config = dict(
    hidden_size=384,
    num_attention_heads=3,
    head_dim=128,
    norm='rmsnorm',
    norm_place='pre',
    qk_norm=True,
    bias='none',
    optimizer='muon_variant',
    lr_head=0.00626,
    warmup_steps=0,
    schedule='wsd',
    decay_fraction=0.843,
    decay_shape='linear',
    batch_tokens=65536,
    dataset='wikipedia_en',
)
MLP neurons of a small language model. Each row is named by its layer, matrix (gate and up: input weights) and neuron, and shows model dimensions 96-287. Each number is 128 + 32 x the weight over its row's rms, rounded and kept within 0 to 255. Numbers have three digits each. A neuron's up and down rows have the sign that makes its largest values positive.
After each neuron's rows, "fires in" lists the words (lower case) most often at its 100 highest values on Wikipedia text that the model never trained on; "fires after" lists the tokens most often just before its 100 highest values on Wikipedia text that the model never trained on.

L2.gate272:135079116070128143158131146130122172125104106108104121121123121128109128098084121115075153138149128074104079119068077129100128101205145096131146139101104147077081093168147133192128085091136124158124137185134121115073113133146135125149143161136147122195142097191160120107106132223121155122120105140090105117059178171076140118049118165136114044157148174136147108115101160155146133113096086166124095069129143132104160138150176089152147144080155162137107109121087150121127103140179122083106156122127162168096123143126123121118103143151140137138156148092125091115084119150109117112
L2.up272:193186176122059198100140163181148091148145114172087159120134151127108207158131127157173184131109139149106132106109155159069067140152172145088147126156082082187141104153140101120165204141104160178067111162142133076131113158090126117168120187113151088127171143136133183118054143155131213140116164140161145111106144147163141114168116092134131133135096144106066171135046057105095202120146103126137057153186133163130093136168120147173070151117147165122116112149134150123131178119121145142167119149094118092198123115116140147157057187152136148130133129134134124074172122136092159134
fires in: "it", "the"
fires after: ".", ".\n\n", " when"

L2.gate395:098185167095098088151113121174133143115105097159087092175077096095102094100050150154136192109137042124137088112116132129129151091064159127111104163131123138161152175108109127111103144132164145112124105142125095158155089072118187140135122145080119132153168154153076130140119142152190115151132142070090099098152075103119116115135082155111189118129111116119171024124088136173134172130103143122156100110094140069166140068167202097157198196145155114130117166166132153122162113081094160127159150123103134154150151103084114142181149192154158169119148119115131088098065194146134096123
L2.up395:064134175091064078157150160129126175110120215136106101101131077098161145156081151089104170132117125111150135109134150160129088115139121142122115158134139105129138120162077097072117117112130095107101166129176080136069099150163109132095112162098104122149103176117193108133116083153122102162136069104139160140155188122106123090145120116171136178143103083103092139205158102116145174169091159153108144095092154075103053089095127111111128179035099140144131117133161140133132138116178147144112114123132159125085137158096106101105134124101160120168146124132125100095161155182077095090
fires in: "which", "visitors"
fires after: ","

L11.gate459:138155117124144071118088095119101114118103117161099123113129084145092186163138177149109183071117036133154071109171097183151075118119142144110184079144115108123088078098139112072098139077108077112086126155141112205141162141173210124147105117162156114092094100098156118098136121123154162140140119160117148136139117081172199159075122140119111151094018110199144139111144135160164140123176121148042108136097165150111145142116101087116147186136135108071161151108114134169146134143151128128134078088128114160118121167110071120092086116158143061103158135090166095143167143110094054093
L11.up459:138113108086046114117163121127101106164121158154184151101136145136087073119116074173155133147080136099116123212060140071110128115138169093132160103121134165147142120122140140085150129089172119149105149085144165152150157150162113138137094184148209108171103160116107124099146139120120090138118108160107163154154099054110160123173094101102159151158152128155157109134095148137062124115118153188141190113063105158099165129115143142123131121094108127097154135176147109153138165156152110055158163114095134191161113099110105170162100053131140092094095166123168162105062139117139144155
fires in: "united", "san", "great", "new"
fires after: " the", " in", " |", ",", " =", " of"

L8.gate91:109130152117149128117104128129167146095110142114113126086110170122132153170118130155123111095129148123129124114154145160132117083100184148110127149135066088163102075090121146112103077132158120133086101146119086137177122120141123141126090184133149087111131081101182167127140143078185095150173087090083126082143177143144092128143063153129134130162131110097135103064153065131125150110118118111086159074117121107200116129160163083153180113115167072114114115089161099100112143104207116066147108149137172096062133116186114137115096151165101130104125101153178201178164089092153147141
L8.up91:165184102125146121094126147109157141090073145075103141147092040108125075173175191134137151128079032126091165110131134155112106104137131136073168158061136088151108137114155070155147058110168115138116148106136063136071148149161149094096116131092086118152093060116164148061091186096168183146148146130092117159176129131105079138140102127189131167140109082099120156108111106100130148137122066152059214075125087125128141089106142120143173127184118135109121138089173103120183151133112121157110104159163104123109094157138104108137143111135100167141098130137166123151128122148169075159
fires in: "the", "its", "s", "his"
fires after: " at", " At", " to", " following", " announced", " in"

L2.gate236:133142171114128130112133151123121108087111095113082115134163202096115100157167099148111103188136139107140079146159180098103133153050150149105128177164052079117084160133103124157113086119143096136141158121135119160083092091177137124099133116128137096158212167087162126097099129104157076132106167177152146147106145173215079132102176135081141088152153126121175120102133154152163127112084149178113156128117102148117146128110135080204143115168164105097087138140140168069121104126099178131124101046142106133108075154135132094110106121193151051178092127139183096185125163137128121156
L2.up236:139117111170171127123156128103108100089097137154171101136137165106180131081098072139106165149147146134131046130094113119191137140129105132143142096186132063105142119112092174100177122097093105141129151112128119133116147148161111116123146112167184173072180143166188112123092154145124120191146148128078165176142096129154119157154084103131131138124155119125196166127141121157148108144059154139129114135104128094186144084082123111132101143128125092149097121077112148143185146159108123124158117169111117144129112105147117058170154130179107102141090077206171081113117146130069099177
fires in: "as", "asian", "askins", "asia"
fires after: ",", ".", ".\n\n", " (", ")\n\n"

L8.gate449:100186173101150160193089134133174161136134145126108182135094157152111089168085138117099139128107115141156132166142096162153138087144158125046144175152160122131202154182130099179160104172110096142150143105158182121164131113112134146118139083148147168211223149156093090138120156120159142179097099158068147098134136147137090129135168116084157141160070099101063115144107120159123172124160158140083075173107139093185128137119112161149179120113153137133146107114115166121128074143133192142127153137089131190149137125086172093178072095194165141162089092053122159124090167117114177136
L8.up449:055132181160144136093099152194137136186099130119154135190064090120179089118104119092113105143101161158104158173164144167144107075155089124083124166148056065128117158131132119155139151120112116154101113106130161161097133112117125166146135093179157134151159177102167165101101079176138150153115128092115160071083071187128112160132116141108124158123054085092172162128110122158121135090140137148161108170135134126137140150090103135162143149172140176191192056133150172103114115121096170118164173132125123118164160139102117084123108174178137129144188152145139112129130126147087122132
fires in: "and", "but", "as", "although"
fires after: ","

L2.gate409:115135177189176088103099118155094113105121100119171148150139134117139142122122089173108164106142151147177117139113085086056159079129154136177125160137124094079151117131128158097104103190104102123139159128197117138122149134128142116084107121138074213103108121178058147154095085152093148170120142150060155147118145130126140086127133156104154130143083092168073100143116145087105204109092186114121126015156166097122132120154116102132143162190141118117115092155133123140176132172136064126141168116136146136112104161061082102132084163114088152153138128175080187114144057175113137086
L2.up409:185130139109133080166162084122153115138116145165131136171152123179117150174180104130090209138139114155143117172116139148110089116237131123147137156125148095131143149191151147142111057131122105132120139154178144102155123166149108133118110142097073157125162120142166153120082134109182065129134152052138140161086094170101129124104165158175158126071174128128132109096137180114094120069162154118127136102108104112101115151139121141108074125095122138118174088152068097077150092164130133189124156155140151181140081120064102124089136123122159156079165162199063114204115230139079101137
fires in: "the", "this", "in", "one", "during", "his"
fires after: ".", ")."

L6.gate605:112127097114081085121103106113180103099127116168042142144077113138157115144168108161129148162128089135173131174076121125110107100157135142097170147225117106168109135181084076112122134091141115096096092118135098170104132184149154224121157113143165094122084151149135171118109119112148090091114108067204126151099126158096130123125057131131105123107109094161174081150121143150118194141117156156089111109069063116144101110073203131140077121095134189104076143149097129137120183141098144110148167183134112137115145142165140130173110168115086135085116150210123114172087172092147156128
L6.up605:073146134123073136164152139124162167104133122152119138124147174194149155137155096078138108129138149179172155080118117122142102073122115111213161130160158079140124146086096117069148129115113096144128129085141119161132151086134068113123195090085141163200169151189101159154109126184169125135091161101094073132103152092141155109115124172123101069130059164097155103095143084093059153112098137181146085102127076124075105113191138124140097148188108135112131104091163122117086128151156210098100121065123149101140145097157133154181179077141108131132166145136105107048125112114113087086
fires in: "2019", "2009", "9", "1989"
fires after: "201", "200", " ", "198"

L5.gate505:125124133115127139108094080073125159102166123124153120101076098158134136128136160100114110149101134180120107189148141123105134055117085140112105085125084089161128110152110095152074093090071096162106159096106130144191093153193183172147128134113115077157165137105166074165122129114170159109131141141110140163133110098131178139115112095142142105158199187192100144113152081098096186135115158168076160122079126136166080111127147121115117160095127174171193146142133109129172094117093105076090090091144166171129126089120130193068168110133181092117134171123126148186160157135113105136
L5.up505:100147105148129124131098132110135071186194112073163079087128114155157090150111078086079132115115144165150075126084156099144162125151153180153133142127127129082144152135141130108195094171141184113134148102144132133112119167165059082185140104070139116073150143118088147152114162067170179062159105122107187112100025113120045175105201114187181089121119157125055091100141122114112167115178132188153149104095110150139090122130169144094105182139129125102120164145141171036130112113161105081122110145120108136083101156134193104145143110195123069123105142093143154141114113139158140144
fires in: "0", "1990", "2010", "1980", "2020"
fires after: " ", "–", "199", "201", "198", "202"

L8.gate680:112135125055162108144151120171093125156071162163105097125157145163134091057141129110123102124199165165156138087151104132069101142092083160121100148154087144115148021109120130117121126132096101087084084140124075112162115105192105111124097149169113092113136102144099107111134152115061078185133181125150186125154107101155173128162123133109129086110162144174108102144087092126067110176125118084102144129081138174148154096093119145121084161093102084121102104130070115135140140102117172144100096119114097098126152098096142061077132093140157132087092122114132126097104158126134181132
L8.up680:099174144140173099100104080088177157167131077123167138125146193132114058110176111119106078133135165102103105114121110164106147077109079141153156131113157101178163120115178128089110120137162119083129149132102156144097100135121098133187126186116120099144130110097158158159207178164119129185123111122064156101121174104121052083168137175113142149169127076169100118123131140149102201113134145151102090098068119136159153135112038126205143143083118134152118115148133124173075134200087109113120148107136154138109098155104158013138176114154154149110179220139098126165158151139125202131
fires in: "the", "a", "new", "formerly"
fires after: " was", " is", " a", " as", ",", " became"

L3.gate232:117098159122151108161127155170138132109133076111105092071168145138166126100094146139119173106123098096123102124099171164149148153147124124097138136110154082041123165176160074169100071100171128126177147164126108122115160106166212111112150073109112151065174160150125172177180102149171108165121151113168141110140149135141107134133141074178148200090107141122124142113130117136084092076145148161099133097168128106138107091155142138098160076165171118114154121117083123118135163132191113152115101138137118111095100109124075093112108110126144163067077098106137149093129123120160090075
L3.up232:136187084090088120158164132148096119065147147101115143131152159121146099146117123131107146167113123085095134176128164158152131118080140095127089113168047184106109152100081143130127198138124083211157164103157088071135159141103164039077141173149148120179118140225058146178120125173115171128150107156149108108110183155132123100167129152078129141135075154130115060126132152107147094109125096159091106143175075064167095134100092162173126116062135115112162128095141145129100118137064101101138087115139095119099172124112143126168146125113123182137119096152113117147099134105175118153
fires in: "but", "however", "although", "though", "thought"
fires after: ",", ".", " Th", " Al", "H"

L7.gate70:193119084134075139092065107136124125132111104164130099185187135157112108155142148114113140093115126108154129104165088168094169062216148071130077166141126091128154107144095087136188049129112139083175101086083145127083123129127169111135119127143157094102141130106111144156104255047119181199172141149084128156060106127137092076125147139141176104102159111155100137116142153086135157107166107113119103145131139160082150100122133137171127192130144097149180117108122126050149151117162171169158101145054130122124100122101126142113110153145135169099160136163126151114113117148147112141
L7.up70:151102156173162155117106122145162147136114117105134141128138138107107113100157122148143110137138111162119116132123097110108161138128130108083210137122114064107114171110104126112150143092158097143114166098160140114113140133104109102105159150158138114135134126124102136141129003092154187124099100111090160097135189093189145134136198105116142071160135156130124109148170192109066129094123116116071136082142198145065141156164105137086155112152179165131177139159148164137115171156113127116139155143136085098116112110047110073136133148104143136108108208128167096085124109138148139157
fires in: "the"
fires after: ",", " of", " and", " with", " for"

L7.gate480:151129193065125107088140121074124118140083070137135158167124208078121114137075137104087067141101086108133116160114108171153108180166134097182149168125092146159082077136092070116073096102150190120084124107127138070087081169178104155126131156171134082110185084142154119085120123085077162119117148136080076162156135194166111083139118091174193140098166074131144138144168127150079066158134127100086134118091130104155086127108117123101118105123159145088146157179154134102137161162122125109108102122142135135168112090148153175140119053128079143093112114153113186164148168157125092123
L7.up480:116170154142075105149134134177100111180065152148149129095150119070182151095189164075113037182076119144097101124083054126083134105185109107085127104069114110100112099122199122140133152052142142150183128149143121145112140173116091105121128131131116156149103152096180105124084179166187141142108134113119147136088133097132103145181089088168141078153138114169132167138099104086148133084142103142117160131171126155161139173147110166137131152088185098110084149189102133108114105100139148117111181129155134151091177084134120187137101145123141168113133125123135157200165063125172114140
fires in: "5", "1", "4", "9", "2", "6"
fires after: "."

L5.gate722:144174144130072057108086146164120129066122123155134087130099183091131084116087210131162128159150133166135101114069153094140115085159100096150055125120142065124130153122151107119161134111075128154090120157104117125118068119138132164042099207127101180155111151122061128132089107172129078125098096099093155185100158135171069098139131149191134104120185172133142062143069160138071118094110147182167110161081130138114140184148122130134061056091175126079112126138093115147084167089147149098152116183145100134152091099146116186086166118143099157135142142128107196122161165092121128076
L5.up722:148078149125109172161152105060119116126126099109151153095182116108167184107086122176105147085077094204158119080122181129106086172141125143099129177184102149175099079140178105100112098169075089156100159124062109153133116144168085145174130109107096158156163147197123102155125099128095136152119141142123080158133147085113103192126181181116118127161145133091107098151181155100149125128171124109086170110102104161093149168125187142137129140127124164113114092105155088192147154107092102114112152197126094113094104147126163118138125165191190095068144071148139108119173093130130113109
fires in: "he", "she", "who", "her", "women"
fires after: " where", ".", " which", ",", "W", " when"